From a checkpoint of a small transformer trained on Wikipedia: MLP 704 GeGLU.
MLP neurons of a small language model. Each row is named by its layer, matrix (gate and up: input weights) and neuron, and shows model dimensions 128-255. Each number is 128 + 32 x the weight over its row's rms, rounded and kept within 0 to 255. Numbers have three digits each. A neuron's up and down rows have the sign that makes its largest values positive.
After each neuron's rows, "fires in" lists the words (lower case) most often at its 100 highest values on Wikipedia text that the model never trained on.

L6.gate294:137137147127117105199198175151120169116134184176106168175101083129136165129117135135124098148123106127168119077106150149102141143156129132161141111123068128190125135126090133087163139100191136139138144164112136100170099122127167130087141162189148107157101206111068071132122111174097147106106090120158098181171096121094103179194093043158100168150149162137176129123142116160146108129035
L6.up294:090162160134047149170092098194168077131146109121091132115103131181056144132103166142122133118084062127155109118134100137073099144148085108120100098101160166137098120104131165070167091053142161160221095121112090085155138118161178109147115139138087125123120099167130083161121205122079135130132125111114140140112063094097128100151153160146140123164138153174162153076110118180147138108129
fires in: "world", "european", "german", "american", "russian", "other"

L3.gate562:144126113135136143107131143121133120120126117145143087156137133133115131095187113095128159117126077129165119117065151123173142084111078098152129142134123120112211107135154138141162162133066094149169172179167145141044161098151130049072112132168101113141141152107170133107117087107114206120098118152059123068168144157126101154150122124255160127150169090117189181179091136179117115100111
L3.up562:161108162137108174067128126074130126129108115129143114134160099144147162142157138179070143144197123145129112099103144073235140145158133109157160149103145167153139134118169091148172133110109046126123146149148133199086099080125139110101092141138137094087102142103145080115120125139164107117106134124139142066116115112088101151104116188101164111111097101193167105156138072115098092129127
fires in: "wrote", "working", "served", "published", "sent", "founded"

L3.gate99:133126081156122102082152078132095128144131117221150117150140124123135212119149142135127092116092161145178117087141118167068085137155115124091138112166181154099155150136105109122116133183129090119150125145125167093117125121120110097161133129095171103151106093111166093044057168107131135161085099187149153136189149168089171162170123170163191121146082206089084134170138179080085055138136
L3.up99:121129162159131123054137112141105173093197162143129117157141082111086165140086154123128079143116102167136114151142112154122189136100136173164086126109128148128116115160120113155120120097181170157135128146113117140132097158156111183131074103113099155136104122116146151116131117118135110105125124134179151149090091148108189142187144176172075110167149153186130102167188111079160109118153
fires in: "under", "with", "along"

L3.gate242:135079089125073129107114152128149187175131139133175127140115113134150128178111125106112126119111124105118089138158100117113099125070220167115147166146157123133115111099120172124166102085102209231099125125101136112154148137133153090160101104092136142101083124150140109178172153151132138098136174183141135117148105145116120165084058183143128120130153133093131120164166168144110085145131
L3.up242:132070130109082143123110117123117155156161118141115083139161106141169129153102153113214091102161186129120106122135087123113093107070170168139122162125217130088094103126106149146153125105133147144134129122096155147127142131163105069137129130126149128120121159186158129145147194133144092080097130178085147134152137172104141162125135141117151151131141122116118098146157194095112091133140
fires in: "made", "because", "making", "make", "while", "born"

L3.gate507:133213136126091179215186142144092086192100148157117124086135147140175116170150139121092110126131172117162157112121163140121073060115130142086190081088102098176097132129093121145195208193116156122146147127128098161099134113148149133110159125130152114108128085080167121116212142116128150094164144069128109114136138179093118101145144150177114092139107140181094184093091160105109094126204
L3.up507:136151124157113154153115093154156146152090138138137139125148148155117131150139166177081082191197131077137158150114096183144078132080149061117090127137114119128123182099072126151139210140173135136146169114163122108152094121125149187156090149166076094130161047111179123117136108081094173130150090141158186127097103137164115122154096137101145111167118119103141146081132123130132101107168
fires in: "federal", "sister", "upper", "higher", "meanwhile"

L3.gate470:120115154116158117169148104169129130139147133170177102167140149149129162117110122150157131041182166089130149076144107189083100128111117164111113108096036084079114167183116153161150097114160115101190168121102185159137133138171155110154133148123135182150121116109150164143109125053136182194078111136116089102136138111088138138131150078143102150092118112123095101107069077066101088112170
L3.up470:143185057086170137191145199155171097112107107116109118109141161130084075118082039181110139124097089079112152102134137157087167170079135094122097118147149125158148108103157133167152107086184131168149114118155139176133068149136132161193085106149079164111062169118091161139096111142129084163134077143091145121108097109098066111128135084108099139143167094117154116084111103201149134148162
fires in: "father", "team", "quickly", "brother", "mostly"

L3.gate508:162110145200081101135178159126132094128133102126086143059139157114045126140074061103199124111131131142121139104131121139122112123166158104151095121098149124174189139099137132087155131093142100159135141118143189142109103095095082119060181110098137117184092187124156147149089099096102131156144096112142129155118135156135118107159137197122115084186128115103077157136109137126170095116190
L3.up508:099057159189136091123123152205142153141111106141124102116126149126130077130146126110179158145147125186086065109105125193151153111177157113170061142119083092169156149072100127101177119141133112150108136066108133151117127109113140106103131142110148151142110154151141164140118111114127157107152149135159183157164112153081167090166088127124138142110104109112113122113165124180148108098163
fires in: "now", "still", "currently", "previously", "originally", "officially"

L6.gate201:164142127103154129141137124097096119162107103138181168208077074166117110066143067117181107084083130178122143122108139157074106124084114116104124122101135097134118110129140143117126125124175124188144158164104113107173102113188081139096152126088171127141132094154065101062101137122123175062145080160217099125138150099147130116149177140155096143095090125126128122161117059155098162107032
L6.up201:176192123130108099142108134145129125109162096081090184103093166114164197074083171143153118125110151117111129122181082148086143123123111091108128147098116139182097101101120115164110154169143156120151165113099151121124118168109163156158130089070166122131156153097125140084115069138120089143081104181182103173097114111117138099163095115086140128107145111133123138100146092141110152170108
fires in: "27", "23", "26", "28", "24", "31"

L3.gate486:106200095135144165164133094055138133110072095122135136118110103132120080081215114142127147217126083110100147103135075120135135127168134140119089090086121136167118140115088114127140063140105100146095164137175188103130118101141185110092112097108151114132045090133135126134145083141129180147159153108112152129115127107124114176138116063093103169144117166127164135145099061142102100115107
L3.up486:133125117119139154158106032086122128043154099123120126120058101141083134139159119142137142140110102184118136132153060087137140149140137166146122079063095169158056123151070117153113080108117112121107142143143140158125081116189124114133141101085164150115091088136141129118132144085116124125170101139136141145146131126121102123112099093121096188100158133102126185098067116087185106140114
fires in: "17", "18", "11", "19", "16"

L5.gate546:117149122075136151084175159164119168089106099145137134126167134192162085135113102132136158134188130125161126081128156168097144109144074109131137086094135168170109142152182155173092088119186125207143099124178177125125126135177113103108154147111138142126115096143085115114141087176108148181143141134160126180139107117122133092199150155130126173158111154124168070109111113137119142179219
L5.up546:124077108090125103131126139081171139114185114121116111097146138100166072162062156072163155148141127223147092085116119162105113156123127136162093127166154159073167153133076088107063112084177116173121094157113178170086139124136181159180116126147166134187082130142199103149126126156139136172143061137135143162106125144153174070151112219119121070121191150133036157120169123107135120169121
fires in: "also", "then", "later", "now", "even", "t"

L3.gate694:142100126111115168135129180141150096165089147127139128096187064145211128144091135127176145160116065110121112082121130091118082096063107096117129175146111112110129144114188137142111147103109141097164157118122177119108180179119130144147109137120125138142091136134074172156155121125145188111169137128128088159150136091127107167184135119167086189153180183155124161092156139137165091114147
L3.up694:183099072158096106089101103114090158075147091119110163106097149105131127128157092112105177068137134112149133128068123124144118087171109159069112165148064107142106142160167156138111168108191187160081130107089161126173155089120136082133139106088147182093148154104165151192150091083104063088080066158100156133164167123112115112108130084101148138134108185071109128092127061124046133125175
fires in: "this", "new", "same", "that", "next", "these"

L7.gate26:105170171166101072138108197100123099149165132154115100133134094148127197144127151166117153103131146119143102145126152113193127094177168146151140157077119121193166162213098186107181077098184199162136144151132154136154117123181150174162179173078097110109106140067128075167133091085135125160097157133102144145160145150074142152090097097207163148102162103105109111153127166124087146130126
L7.up26:076094136160116099083117144103131131149166124174141114064174145112122135111147125144162107120092153137093118082148191069144104095110154129194100115133163106116193145157125098135150148128116066120137153104167085121105214138140122097202094149178096127106063097100172110174059135042069088186139129113156092107121129086096124125154159159123146113056112115096164148099111128097107112075110
fires in: "albums", "actress", "list", "ground", "tier", "album"

L5.gate6:144099176133080145111062167122145173120106139094138112122143166035146157087169144121172193167151127159155167142096104132113103060145133101092119209188148113154134125128146161127130157097149230097114117179111155170129177158056167137162149113142136134184132151162118115136118174140106103132172101146115110098133145103167109195177112102119075139182069077062092098155163178169125127117090
L5.up6:127098174134167101158146130094148188171106146063133106133146161094173153134115042085132163112105155138109113154128103117148095098188163110204144134102151166187137127131140162139101120149130209130170182129145089139088085130124145126143083114094140088075075153110077175158162113136118146088127139195147105110167133136124091136116113068176119054133092103111169122139149147182141090106142
fires in: "of", "semifinals"

L6.gate382:133135165180124135161127116126129071152116128173128084095108135145118126099151073141102136120143168155139125192108123215036237132171137125104156156128106162142121086148149108084091123089121114173132144138053090153195130091143091127102106097093169128128182141146099098119100067150103162107126077173202159134113133150146132122150116103179152080160106154138177143104132121134111143136122
L6.up382:156121064158123074178141162125136102063112051142165094069114172143104116131139074136181110130112104149065123152171144117134184156135170131155129135121155141154092188187148146159110116129082193133115131112143098121138109121126091162103099153101089114149148162094151147161118137168110159084150138112162098125057168183124146094127147085127149145150115163115170098110087096110175118083082
fires in: "12", "11", "15", "13", "14", "16"

L6.gate509:159096123162104114134100130156122094181113069127154079159114165165145135112148099113168141045161114127118139101146115123116189090104140112126111105181150168179139075153161194180092091129119126156118113152163146179139109150134134128153181122111131171152147151187128143189117128119115104115168150113144114183110147174085164133151125148151192091145115129122149178081080140129107122140124
L6.up509:119094127105066112078149120104122140141198074117117117133076177169113095096162112104162179106122112104101161144121124118097153143150147169161135156129129114123143108133161118146107147117107096122111154088167176137128134100115123091105124144104115169172134100117102108118153081123098136105103174127174134173206071155180072087114169124119121136106142154142132139109087168076150096124105
fires in: "not", "also", "never", "notable", "noted"

L6.gate111:196070095112081092157161108122106157132152164195135065090078142084148133049193128092100163103140092135119083098125104139082146118146144146085158157136108149071161140098187058115103124134168150143115077071117136124121125126121104153076142101115118136078109090141115178142136114090076201147156121127162123152138119073101115180174099083150115166107119118132081163108096156117127060132143
L6.up111:171127110162105088129125109134133138158151084156133091160235058137085099104145070159096077162166142179097102122143152118093109110137130144112149105185101074168105110126156116134141096183128149112083098120094146150180143163104126103134118115072121184103195055121147186113137126194086126089151191113075149131144112109112176175121166088045116109132067152163121102080092102116162155132083
fires in: "more", "most", "rather", "also", "mostly", "very"

L3.gate679:158126130177142121164124146143120119159130094182089152147121151112175181127090110073145107174146157111126129142095155127160109129094156168079165131136127085169108165131190215145146107123068131153094176124095156177137154044179152122075109145136153118112087098133159138157122089125164141159062103143124123139103092080129139117149100079186162124124157116111098169160153120107172144138209
L3.up679:126171123151153142137117101114142187093120103127166166119111086181165185121145155129142082181164130177131157130178163097116144154130164135151143174157101144175112027143184153165146126144119182102156142101128128150151140110086133132127125112120123105121122125123089099203166108145115132136123115121135126118155115113087174100156162121135136083094186185109090144160125123078093103140151
fires in: "side", "life", "home", "when", "away", "time"

L7.gate563:155135144075102109131154142119120157173127109145163072152132113074097169131104129160127119171099140030111089115157164175093103143110068123114149150180081132166116066166122174126161126096138088139124157143079136167120086193121153149149130176128090061144119128100158132107135135090088132128123169124106132150129087146143088161105112207144112182047165113102192103123088135068117107090094
L7.up563:173112106132075176124154125169046123138126096172116165156139109163083104170073141096164135106123071094082117099131131080131119146153128185162082174176097105138141072061136101165117108156123102098110151151100158101098151109162102143108089129111113186125119120137091172165189166112166094145185133132112150148120124093137149149134158124058158103089152153119186105089118122125103121115176
fires in: "to", "t", "cannot", "too", "not"

L7.gate510:087092185148139172122143166134148062129120153142132106118136183103169147132133105115105109132095189087121156123122152123096093143195151066119148146140159121169131051137161143075116150176158086173177152118154168104134107105116159155173152207071144150113130157135130101138107139164173134088000099190157119152104104164133143088153074182141175102130166136110091063129137162131157143172136
L7.up510:115121104100104087138107186105089120187136109129112101147183163150118112109164103062069114121096102187148161128148109139120103171143140156110121152162095126131124084107132111125119100099209172094158166132158128067171181122104126130223170142047164131125080122147145128110128095125174166123084137161101127099156133153156182164167092126049116113063118105153128178087088078162145172170114
fires in: "time", "century", "year", "war", "region", "world"

L5.gate687:125162164096077180138189091135097088135147068133152140136167100138107164149126144116112122038160084159159167114111138118115054144149226096164107166096121128119064114129101163096161167108134193126141117134119108102179117096168084176098158162134106122170110168131137162110141087127122143069101167196153113120168160119134163138118111121156094195126155129152184132115158090119136083128165
L5.up687:143145104091116145139072138133156094090147152073102177150106164140105123118151132058109106120136120125151128109116078036111153130183102139134137106140147124133165114176124147074163132121133123110201076172140190096174112140152121158105114078067087113094200113113069095114138076118111098154115155134125173090196094161109130138130081079149112113044068094111111144082118134128115163181105
fires in: "that", "this", "same", "there"

L3.gate135:162058075125146116139115188124187102116084135147135193095130128146100128126139119148184172097137112129058057074163153142092103111172146113152165174148103152179172111080163072178105139159153141108122129095109189157147119175091126070102126152144132186116086143082150120145089179171136183136165148188128131157207095178100126104182100107139116128124142064151092127117084161169078112182140
L3.up135:199089103167145079117145191176134140130112162138166133111154198117097133104134109125189150087141120180097138110153189133131135107146109110134178177122128123165135140134156079143082090132113141067100087116126180164130160188114153102100144134177118114089094102139163206106066167170118188106120095206143129181125095158097104146133165154149123109103124095125139108113104146132110129145128
fires in: "later", "early", "until", "then", "however", "completed"

L5.gate446:152147184172089178118166155123071131118220133183120108089175115147119075092113093123147174138121120135151138177082103175142146134116169138147163062178135140153143157148131218134153115184108130112069172177126114149115133130171138131117096158107139138180102110167148100146099099100170111203070107113160108124130130087119119115141183099103103117134128142102100096115112122111183133103143
L5.up446:071157129142132123139136149153118125085111125156095089080148168199129185115131139132134174094091073179115142117091105154154116124124162186133115127194130135193175143147137133141116111168188108121136137119084104159143170111148122179131144142097189117124091170118174108132173105091203171135114096143097134140153159129185130153142143087177076183131185161113074105129151084124089073074164
fires in: "first", "last", "best", "second"

L3.gate1:110153081120097097072176134178129161145090145151130216088114143127114147111135110135166150108147164115071155147134063159099162129128117120165108168125128135059125128091118104103147136188136159138150111110137127124112152072090153209150106157092202124103153103221098102096102101145138159154114141105105130126144105142125187101165112076141154097047200087207112128150062134167109139102122
L3.up1:107144108084120128110133144124067156159110214125173205074101119166130165093133165064132161076100174167135117120161101079103138128117109165147128128136116092103126134089123121138109093121141180113179159156093130116118120079157123111080147087132195119147137136148162082148095175148181109147105103129094086150121092164160119063117171096183206170025150185183105166106141147124127129105115
fires in: "this"

L6.gate495:129123107122141090187152172078129104096104140143127140091186098106067067158182104138129091077149145071117176135208111087199129149074137092147144146138091193145064157151143077137131154096128142144092133132127138164160122134072092170114179131108077161131139164119029115066100123155078084148134103129163143117122071124151161141137137162157143045119142153166069099120076189154139186111134
L6.up495:128071120152136141163110133158132138169164143149087130183129175150106093143139093095150148095180137180163162161104134141047148136102110158121140136190168156089118091083198080122157138155146113160150103117108133058146176117075191115136137132099179181122151100188134183146170112128146148058152100167111133126110183181210118187141134151116110072148179141132132108102129122160091140160168
fires in: "other", "more", "late", "less", "latin", "early"

L5.gate20:099143114131133103135118135100111084126168075079151146096169177088147135104182151070130116088135115123102115169074128158139104131153152132119177149167119076115158139158099105150178184075220179145170161086128196068161100152132116175161045108139177180130140150117096121121136162194120137073180169167132070120146090139105109166142080175133155158151085121144139064136090142167106103172174
L5.up20:144144128149162172042167151153041143166135109140126172124156145156122092105093154133095138131170181110123158099136147121115149101133123123153115115100148193195166148122157138144112068102173113109101150165071161077148092098124096143074145102125150118137084105100135122170125132114184149166134134116174094147078134132148159085130093024152122200117153136105132084114126137158138116164094
fires in: "school", "house", "stadium", "award", "church"

L7.gate178:115061190156071136147085129145111122151148121122213130085131059103151184106171142098108107118145186160134106113115116128114155166175133119127095131127154144116127145178131176111124048072112113161147181133112174110147144127131086112106129170142086086064134056133170143122211124139122138101126120116149134086106143122127217161144130134150152107090115120123139130147134193196106191140072
L7.up178:108134139163122088080146147107113131147118118145129122080112139169193117089139061177160156136135068159093168093194132148193171125154106067111164100093121122142148106103106140063104088115099140091154159133111091114149126140115121140089095130144106168093162105042144093176153163079117176102048171140155131194144131131145139114163115058115172165130103146112147128109144159137080066160106
fires in: "out", "albums", "list", "outstanding"

L5.gate285:174084122114167126102146140114137162099102057156130105180120092133162104081093144093129155146135055071142103102133103133125092070098147102115132144128111135108157149148132139100166114160096122154106062181140143142147177171144144144114158134143132121079127083160112095144229088129106107191140082064159077153145115163105152104152091111152144146106080123066092091133091198104149088115109
L5.up285:135178164130160114113141095068077141117155074143123112088170071108049173111126132122157165129133151129144173104101084094101119096074150077065118196114132105081125089130137149094086154164102170105123128154153141091068097125151112111113148144143148055089167108140117175140155152097142112163131156175219132155070127099137133106108094119148132115076095223122109085140186176156081136120099
fires in: "all", "two", "three", "four"

L5.gate351:126118101111121167111053160141069126192154089164088093126050156124140122164094101092122091131102124133125134160059155120185112124230164113124135138155112101172182177135084143104139121112190123127137131116108190069157154103135123130165172120122159169099067082151141126165117141105149192191101106173098142081096085115116154101122102128160126112127118086133126177133136120078155111149196
L5.up351:100128122168134112145090166153097125072157180142099149099200154211016122136139154129111106150167088115126169135126157142154051060151153147117122156152139128176151088105144141118127205115212129073202084115132187161133160125152091099155131173119186112179135114178119127080150087147133080124108155138149132091132106113173181106113149165143130135153163124124121109148129127142161098152172
fires in: "before", "after", "court", "line", "following"

L7.gate472:192089103154093133081142128172071140119170155157138128086109160111124156135101092129113152136177130159112070126115159084142123111068139135088167105177106080180173138051247177118115080119159091098104107145089132140151173075151187183132153126147175144119143120134131102079170161189135121155163120162151076133134125123166132113135115071107087136085227106125139148128085133134119137118140
L7.up472:113128118097145121168094077106113096091059148172103164175120091117155122084174119108179175113153144114135159144103119150094084099075140049139133088106112102176132094226125136163137090154107158139163104130158130120148163131199168090158107151100140106094121142126136099084167145143158104126143109099146142175117118096067112117199079153141134141076163169164156142140136139073131121177136
fires in: "this", "same", "that", "applied", "such"

L3.gate478:107155195080120092102114111116135100138110076142083140150095181123111171096121106100150121131187096103106144123156136155099135174113126073104168122152106137128150156093163147110132163076130119068076151112126158103117176200097104170163145087180169152066135093125149087120156101124073144169116104129134110123198103155115123159082115122157094173136116135169137084126183093087121147070117
L3.up478:107136139135135189122119094094084189118153130093070129081174134098120140082168116152118144128101082079163109140136156157084122145085122142175100092129093107068102136094179162128068106170184119145102108125105126175119122109127130151128109193197111161125108160093122134145161122158112126168099130141132124133176117133117135063150131153120108118080151156136095117020087195106159083178168
fires in: "not", "never", "noted"

L3.gate598:170168148102169162145211141139101113132160171125048079134118121091154134141102056072108133073201179156091140136125101136099110092178166107191117173203131091115083111100102125031107194103137150132160163174126190154114109122173105103197123112121121061096111083138095172058164116098137149146136134120109094161099124127119099132165122140170197137125127112093143138154143120138104164138099
L3.up598:148117103158186124177123080150125171132134190131130107101121133080098158158177145136126126112165101147172169163107137135040124116161149160116138142128130120134117067121147157104157131146107162147176138170065166072132095134121156123126057161076088117082117153085129161109160122052118078122122150051110126187191145063062170128111123125173154122130085079144157146129205190118104111156101
fires in: "there", "along", "occurred", "occurs", "alongside", "conditions"

L3.gate106:139158177093121139111135109082149074156139101104074108190059135121229152105096106118175113135118126073049098111107156176138138136163135097083094150110105108144125160125150215102112164138156092166172077137175132095111079167107137161162140073165127121078137160174130123091120141156139183109112087196174156085120172187163127097083115120117127143147157146125133127159149158202118100128107
L3.up106:120104129149174076113120160115130102133090173158169151163143194164133181079108120158114143134109132116138098134149155124169093084193104140132176123136189120142126143136158105130150083120210108087155195120176116175101166147143182126145177119147191131155115136096167133078168101140176068133126103096120091091135119149130139151111118170127106129180092118079118106039176209130087118068140
fires in: "of"